From a checkpoint of a small transformer trained on Wikipedia.
Architecture: RMSNorm before and after each block, no biases in attention or MLP, tied embeddings, normalized queries and keys, capped logits.
Training: a variant of Adam for these matrices, 303M tokens, 9256 steps.
MLP neurons of a small language model. Each row is named by its layer, matrix (gate and up: input weights) and neuron, and shows model dimensions 0-95. Each number is 128 + 24 x the weight over its row's rms, rounded and kept within 0 to 255. A neuron's up and down rows have the sign that makes its largest values positive.
A block is one neuron, or neurons of one layer that tend to fire together. Before each block is what it responds to, as a language model described it from the Wikipedia text at the highest values.

Description: The final digit of four-digit years (189-2, 197-1) and the state or country name after a comma in locations (Westfield, Massachusetts; Norfolk, England).
L7.gate12 [152 150 145 127 129 147 143 133 184  78 147 130 155 114 117 144 135 120  88 122 125 136 131 168  89 136  87 133 171 107 106 111 158 173 135 120 164 130 132  66 130  92 172 130 131 143 160 184  89  75  94 122 140  96 134 138 155 119 107 128 149 120 153  85 119 154 110 135  86 141 151 118 124  93 124 154 121 148 163 165 133 121 147 160 134 165 117 148 115 160 114 120 199 152 103 156]
L7.up12 [123 129 133 159 105 145 117 122 136 134 115 121 136 126 133 126 108 157 120 135 143 118 107 102  89 108 104  84 126 123 148 133 178 131 163 146 152 103  86 102 137  71 143 133 148 135 179 104 107 106 105 110 103 160 136  93 138 184 117 116 110 160 123 113 172 112 144 138  91 103 149 131 153  71  83  93 123 102 162 135  95 102 148 136  88 162  58 170 132 145 129  77 136 150 123 157]
L7.gate402 [136 118 128 139 106 163 109 157 121 150 116 157 149 100 124 129 120 115 193 154  89 121 123 107 140 118 155 133 143 178 140  97 159 143 105 149 171 150  97  76 117 106 105 145 132 125  93 179 108 134 116 130 104  92 123 124 135 124 119 102 137 141 156 116 153 160 105 136 148 128 178 123  95 129 124 167 129 157 108 115 119 112 139  85 105 105  92 118 119 171 164 138 154 123 129 189]
L7.up402 [171 139 143 115 123 170 172 117 115 131 139 132 143 119 146 159 129 120 157 166  92 103 141  95 140 120 104 120 133 151 113 135 149 117 101 127  96 107 150 132 135 138 110 119  90 128 122 183 136 112 122  96 151  91  98 109 136 171 130 132 139 144 145 100 140  73 152 126 121 166 117 124 150  85 101 131 158 110 170 131  99 127 122 177 123  91  99 149 113  99 138  99 139 144 123 127]
L7.gate567 [127 135 150 126 113 108 136 123 138 105 156 137 130 144 149 118 122 110 168 172  99  92 103 126 133 126  95 137 121 118 127 106 143 112 112 177 120 155  86 130  90 107 178 154 105 112 156 140 146 129 105 134 117 129 175 157 161 119 118 102 146 123 134 117 132 114 146 137 142 146 113 165 109 195 108 149  79 135 123 138 135 114 109 161 122 122 140 143 156 149 194  91 146 121 157 142]
L7.up567 [129 168 130 154 124 136 165 152 108  63 136 128 133 104 132 122  87 148 118 143  92  97 176 169 106 126  76 110 169 133 156 101 138 156 117 114 152  73 143  82 119 141 130 148 153 137 119 112 184 111 104 125 126 149 116 142 151 101  94  92  95 114  85 108 143  94  99 174 161 109 120 127 134 142 134 107 108 123 140  59 144 109 146 121 134  98 122 139 129 124 166 120 119 107 116 151]
L7.gate792 [124 223 107 105 127 162 116  84 113 138 106 126 120 128 109 171 168  86 138 189 128  99 134 152 143 101 176  99 120 150 137  85 134 143 120  88 161 143 107 124 138 100 124 127 122 115 105 127 169 132 123 143 130  89 146 125 142 145 119 125 154 127 154 109 191 118 144 125 140 109 123 103  83 120 144 136 132 121 141 117 144 123 135 148 115 151 123 138 117  90 147 135 143 115  58 130]
L7.up792 [173 115 126  81 125 114 131 104  91 133 152 161 139 131  99 122 136 126 108 123 115 100 140 134 109 120  86 131 114 141 143 148 138 128  93 108  90 128 138 122 118 112 160 186  94 137 132 187  87 160 143 137 147 134 171  86 136 107 128 149 147 126 172 142 165 118 110 126 109 149 166 117 164 140 105 138 136  88  92 121  82 150  88 138 141 115 112 120 114 138 132 128 132 167 100 116]
L7.gate1289 [ 79  90 105 124 110  99 102 113 112 128 108 145 108 129 130 101  88 137 155 132  87 138 136 166 127 130 168 116 149  99 104 108 121 120 137 120 153 149 128 104 106 129 135 156 131 153 140 168 167 153  86 118 170 133 102 120 134 156 123  96 131  97  97  79 107 121 126 143 148 148 155 106 153 132  74 160 165 100 148  95 117 102 147  98 111 141 136 120 103 169  98 164 116 101 114 161]
L7.up1289 [127  82 145 133 131 134 131 124 133 169 116 123 122 137 125 105  72  89 110 136  60 120 131 103 119  93 141 104 126 129 142 130 121 124 106 135 125 146  93  84 166 133 123 153 119 141 140 109 117 142  68 145 164  94 132 110 130 105  95 145  67 130 119 118 134 139 106 152 156 140 161 153 140 139 102 109 152 137 100 132 123  94 119  77  95  68 115 131 131 115 119 150 137 144 124 154]
L7.gate1372 [104 137 128 104 108 176 141 148 116  83 101 128 180 103 147  99  98 146 142 113 130 161 121 145 136  81 165 117 167 133  82 131 125 138 127 144  98 100  95 113  94 113  95 156 160 132 107 117 116 108 121 125 169 106  88 102 137 157  88 113 129  86 145 147 139 104  86 134 131 111 113 113 128 127  93 133 155 140 132 141 112 169 151 120 126 138 115  77 118 162  88 143 130 127 133 116]
L7.up1372 [144 142  86 155 159 125 109  87 152 121 138 156 105 122 128 100 109 166 131 130 114 150 123 170 154 176 118 140 172 148  78 134 107 170  76 134 128 116 124 138 109 162  84 107 153 140 165 130 100 125 109 116 159 168  81 129 141 129 147 151  98 116 103 121  82 119 124 103 164 121 102 162 149  85 143 184 123 107 136 117 109  94 140  79 178 149 156 127 130 116 110  81 150 165 122  80]
L7.gate1387 [113 101 142 161 110 142 113 122 119 131  92  92 189 118 123 147 122  92 148 134 108 155 110 125  85 133 118 127  88 108 144 146 121  99 123 103  90 149 122 127 135 130  91 132  92 109 104 144 126 128 148  86 107 145 132 105 125 131 104 149 113 168 141 106  89 122 137 149 114 125 127 145 120 136 110 136 157 160 109 151  91 128 124 103  89 155 116 150 154 143 183 129 177 141 153 149]
L7.up1387 [118 141 148 132 134 152 134 129 146  98 102 134 119 103 141 101 109 134 112 153 157 129 120  93 160 157  82 123 151 106 119 121 128 147 150 146 127  80  98 133 124 132 128 132 117 136 104 171 139  82 121  92 141 122  39 109  98 117 140 132 157  99  85 118 133  82 126  99 119  96 144  93 116  95 145 120 116  99 160 127 153 120 123 117 146 165 159 132 121 112 160 128 142 133 149 140]
L7.gate1412 [131 114 133 149 110 145 133 104 143 146 142 128 122 165 147 166 118 126 127 139  75  90 102 115 127 100 142 163 170 138 109 153 152  67 115 134 143 130 118 115 109 127 129 140 151  93  95  97 149 134  77 131 133 145 125 117 118 120  96 116  67  87 138 101  70 109  99 124  65 160 140 119 137 173 153 140 154 170 103 105 119 144 127 133  87 128  84 184 144 169 132 127 128 149 150 166]
L7.up1412 [156 117 115 112  93 123 169 129 100 121 126 161 113 109 133 124 123 139 177 134 105 195 170 148 137 175 134 150 147 132 124 141 115 122 142 121 141 129 141  90 117 149 179 185 109 127 105 150 169  95 178 126 159 132 124 142 104 123  89 136 119 155 157 106 120 132 127 134 126 141 138 117 182 172 138 125 127  98  83 137 112 170 136 131 146 125  96 181 133 163 114 161  91 154 124 158]

Description: The verb is right after a stub article's subject name in its first sentence (Dexterville is, Hoplorana parterufa is), plus the closing = of a title heading.
L8.gate102 [158 134 134 140 145 129 136 146 169 147 161 169 176  93 124 140 130 156  88 104 106 125 104 135 174 123 137 116  62  99 141 126 119 119 114  99 133 128 152  83 157 133 151 157 142 141 164 151 142 136 122 109 133 156  84 129 184 159 121 114 123 117 141 112  84 147 135 118 115 122 108 118 135 102 111 121 174 150 103 136 134 142 140 116 102  80 120 126  92 140 106 119 125 156 100 133]
L8.up102 [ 96 153 148 149 122 163 135 170 161 122 124 110 124 135 189 101 111 169 128 123 135 173 151 150 171 144 122  99 173  88 120  78 145 104 124 117 130 123  94 123  64 106 118 113  84 127 120 105  91 161 138 153 144 127 103 117 114 143 166 119 179 113 118 105 106 107 129 121 148 118 150 160 120 105 142 110 122 167 118 182 180 151 118 154 143 113 187 119 136  82 108 110 110  98  81 118]
L8.gate110 [116 134 126  78 165 163 117 112 152 150 121 131 153 123 125 122 130 144 140 116 128 139  87 140 173 149 141 186 116  86 135 128 146 138 114  97 152 140 137  84 129 115 139 170 137 141  99  99 121 148 124 177 134 110 127 142 107 150 132 114 129 106 161 132 140 121 116 104 104 119 111 101  96 136  98  81  90 135 139 171 132  83 135 134 145 112  84 152 108 132 173 127  89 111  87 125]
L8.up110 [135 152 101  76 124 109 122 143 157 149 103 122 150 160 154 143 119 190 116 113 121 143 145 111 111 115 113  99  89 152 145 104  92 153 148 147  91  99 124 127 158 106 148 153 132 101 177 174  81 119 138 118 134 178 170 115 141 147 153 134 110 101 108 114 107 117 110 131 152 109 117 154 174 123 143 156 148 156 113 102 141 140 104 116 122 116 124 119  91 115 106 146 127 151 100 138]

Description: Final country, state or region names ending a comma-separated place (Basel, Switzerland; United States), plus W/E after coordinates and table abbreviations (GA, CET).
L4.gate99 [ 85 111  73 156  70 129 119 108 133 140 119  97 133 102 140 108 117 151 123 146 101 132 154 143 106 101 129 148 120 148 127 153 110  93 125 173 126 102 146 127 142  96  94  90 130 159  74 115  82 131 143 114 162 126 116  98  82 123 107 134 148 104 166 133 136  83 133 155 131 129 109 110 147 166 125 149 158 148 159 111  99 137 153 131 144 134 154 141  91 122  86 155 140 107 132 145]
L4.up99 [ 93 135 124 135 144 130  90 121 136 109  80 110 100 159  80 147 128 128 149  91 106 120 112 157 110 155 104 100 161 155 122 138 155 126  93 159 121 185  79 112 142 152 109 105 111 133 115 133 121 171 165  65 155 152 101 141 113 161 151  92 154 124 130 137 101 148 121 122 170 148 122 140 127 115 106 107 185 117 101 123 105 118 108 121 143 158 128 113 144 100 190  83 137 129 128  88]
L4.gate448 [112 126  87 136  89 129 113 112 195 135 114 104 134 108  79 159 146 148 135 141  81 121  83 135 137 118 170 122 152 119 108 118 165 127 141 121 110 186 111 127 129 117 114 128 133 149 130  95 163 167 131 130 163 136 130  97 129  95  85  98 113 133 137 118 158 143 110 176  95 160  95 122  96 137 106 153 123 115 162 143 120 118 168 112 104 158 100 142 118 155 156 121 122 132 113 148]
L4.up448 [190 122 118 134 151  75 131 129 155 136 129 123 115 148 112 116 193 152  99  98 107 141 132  97 112 120 122 165 104 127  84  87 144  90 133 159 151 157 114 122 110 141 140 126 134 127 159 125 113 131  75 131 117 142 161 110 149 124 137 124 115 110 151 106 159 131 142 147 166 185 127  52 152  88 122 137 141 135 116 135 160 146 107 132 102 204 144 127 134 133 162 123  94 175 129 171]
L4.gate1035 [111 118  90  78 107 143 164 121 125 107  93 118 140  88 127 105  92 164 108 147 116 108 130 113  93 101 155  89 107  82 161 160 176  84 118 110 160 122 100 120  74 148 149 128 124 124 159 144 137 139 110 125 134  73  95 180 155 155  94 127 148  98 106 135 128 114 129 110 112 119 120 138 161 114 111 140 136 163 115 131 112 124 158  99  70 119 168 109 141 146 113  86 141 133 146 112]
L4.up1035 [166 109 148 116  94 129  96 147 114 159  85 118 139 143  91 148 153 100 150 134 140 168 104 172 136  88 167 170 133 111 124 130 115 137 109 132 175 173 109 120 122  84 151 127  90 176 133 118 127 143 137 109 145 106 127 132 172 120 123 108 112 158 136  96 156 127 119  85 160 102 156 184 121 110 131 132 175 142 132 156  95 139 110 149 111  96 115  79 120 134 123 184 134 113 142 134]
L4.gate1320 [150 134 149 149  68 168 147  85 150 116  86 112 178 117  92 124  93  98 120 133  86 133 146 128 137 118 129 171 138 127  84 130 128 131 122 157 178 112 143  98 110 152 125 123 109 142 123 107 135 162  82  99 146  89  79 133 123 113 107  93 116 112 140 110 143 124 124 116  93 176 161 107 147  90 117 152 149 133 132 118  95 114  96 120 106 153 117  97  88 152 152 122 132  84 149 158]
L4.up1320 [124 141 152 111 115 109 117 121 124 122 137 110 111 163 145 123 112 128 136 147  89 124 118  86 165 134 161 100 169 137 135 162 136 135 147 141 126 125  80 135 110 162  82 121 130 111 129 110 155 155  90 143 188 153 116  93 104 153 128 112 116 147 121 103  95 123 118 132 144 128 165 143 150 142 101 135 152 145 145 111 131 141 130 134 107 110 113 110 133 115 120 121 122 128 149  95]

Description: The last, broadest place name closing a comma-separated location chain, typically a country or state: "Aleppo, Syria", "Baton Rouge, Louisiana", "Clemson, SC".
L8.gate36 [ 94 107 139 150 121 161 122  93 136 104 144 126 139 103 142 110  71 135 125 152  83  89 137 139 171 128 159 124 166 123 114 109 134 156 135 129 112 127 122 110 129 134 179 135 115 162 143 129 101 133  99 108 184 126  90 140 116 158 101  76 136 126 121  83 128 137 123 139  88 136  98 123 105 143 101 139 162 129  94 122 108  79 133 108 143 152 113 141 114 120 119  76 140 113 107 147]
L8.up36 [116 153 120 149 127 111 107  99 106 156 151 131 145 143 204  90  87 148 102 161  99 134 136 160 151  87 121  65 117 113 156 139 119 149 115 150 157 123  68 110 150 145 104  79 114 139 144 123 124 153 118 103 191 149 141 113  94 148 109 107 121 163 112 152 134 139 139 127  88 127 161 120 174 126  97 111 136 156 104 103 123  97 132 141  99 127 101 115 106 129 104 120 177 117 148 130]
L8.gate326 [ 95 131 127 139 121 147 132 140 152 142 100  63 140  86 142 136 106 147 149 140  62 130 157 116 164 110 123 133 169 147 115 100 110 104 120 162 155 161  93 108  87 137  91 137 145 170 144 142 120 110 133 106 170 112  83 110 113 161 116 134  92  77 124 106  99 136 120 125 148 115  96 137 102 136 126 162 160 123 156 155  94  98 125 100 119 146 119 146 117 161 105 122 142 149 156 144]
L8.up326 [137 143 123 157 110 169 149 117 140 132 116 126 155 115 127 150 107 161 132 151 108 149 110 133 131 145 125 129 146 103  97  98 168 136 104 114 153 113  94 109  98 116  87  93 124 145 138  78 148 121 146 108 192 112 103  68 102 190 128 114 102 105 132  87 101 114 116 107 137 164 150 133  79 145 146 150 113 150 155 105 123  90 123 126 115  88 119 121 148 127 147  98 155 114 141 140]

Description: The first verb after a sentence's subject noun phrase, mostly is/was in Wikipedia lead sentences (Broadbottom Hall is, Chen is), plus table separator rows.
L4.gate243 [127 122 127 126 114 129 134 133 126 103 107 143 146 121 119 142 130 130 130  95 130 155 123 142 153 121 125 196 127 146 144 121 102 177 106 107 128 151 142  55 103  74 156 161 116 160 104 135 116 131 103  84 169 117 100 113 133 109  86  93 115 136 109 147 126 134 151 112 161 156 155 134  94 143 148 194 107 137  75 114 105 107 154 150  77 130 135  95  88 181  89 139 129 131 154 146]
L4.up243 [113  63 147 123 150 106 156 117 146 119 114 148 118 130 147 129 152 118 151  81 142 111 128 148 107 140 101 132  90  79 131  78 151 154 108 127 136 105 161 121 180 168 154  91 169 188 119 114 109 114 169 111 134 141 122 131 103 112 126 149 133 124  71 110 178  80 141 136 151 133 122  95 127 144 105 118 124 147 107 150 113 107 122 143 167 160 167 113 174  86 116  93 147  81 100 150]
L4.gate668 [117 119 127 138 136 126 114 129 143 129 119 120 175 154 135 133 103  85 139  77 108 170 117 142  98 133 141 103 114 132 158 150 161 101 140 124 144 127 139 138  77 144 162 114 105 146 144 125  99 140  77 120 147 134 146 110 156 119 157  92 151 105 173 128 105 146 129 140 127 146  94 149 111 136  97 132 151 144 124 140 101 154 140  77 107 119 143  93 133 129 172 132 125 130 111 137]
L4.up668 [116  92 114 124 148 181 150 103 136 152  76 143 137 142 103 122  65 119  99 118 131 156 122 103 156 108 114 110 114 105 164  80 128  91 110 136 129 148 102 104 134 138 161 153 127 145 105  99 119 118  83 160 153 132 125  73  98 158 111 102 124 116  97 134 149 104 125 117 117 176 151 147  79 136 123  90 148 138 128 123 132 156 129 168  89 128 107 141  83  95 152 103 141 124 116 109]
L4.gate1026 [ 92 128 122 131 129 151 122 148 170 115 128 131 133 106 102 165 132 135 108  92 103  80 140 151 158 121 130 145 128  90 185 122 155 169 128 166 125 144 110 108 130  97 149 143 159 121 167  96 178 137 160 107 184 169 127 127  89 154 121 123 143 101 160 101 155 135 114 133 123 117 124  76 126 174 104 138 127 138 132  87  82 122 139 144 140 119 102  91 143 110 103 120 124 112 111 170]
L4.up1026 [159  98 118 106 141 128 126 137 145  76 112 153 105 154 105 136  92 146 109  78  95 150 135 128 120 123 143 223 162 139 178 149  88  79 146 126 125 119 151  98 161 185 149  92 154 148  82 125 121 123 121 136 111 103 165 144 112 101 117 101 102 119 115 126 108 149 127 152 158 125 184 145  67 103 145 124 141 125 108 139 117 116 111 137 118 154 110 145 105 129 130 167 152 153 111 142]
L4.gate1269 [110 117 123 138  80 154 132 129 126  80 138 116 100 110 120 122 148  59 170 119 125 145 130 187 125  88 136 158  82 117 141 147 131 181 112 104 143 123 155  69 131 161 106 131  96  96 104 149 118 103 152 129  78 108  98 152 149 117 112 130 113 121 115  98 141  95 111 124 120 141 138 117 102 156 113 133 142 111 119 109  70 136 132 133 124 131 139 150 151 157 111 133 142 142 171 143]
L4.up1269 [122 102 114 163 179 125 126  84 146 111 143 134 167 144 104 150 115 107 107 139 113 124 132 152 141 157 148 145 104 138 121  95 102  98 111 147 124  82 148 139  99 164 146 117 130 123 113  88 125 141 135 118 149 107  97 123  98 170 152 106 115 146 137 117 147 133  93 118 107 138 105  90  98 147  66 139 141 142 128 110 142 140 117 106 106  98 109 119 161 147  82 161 178 142 143 162]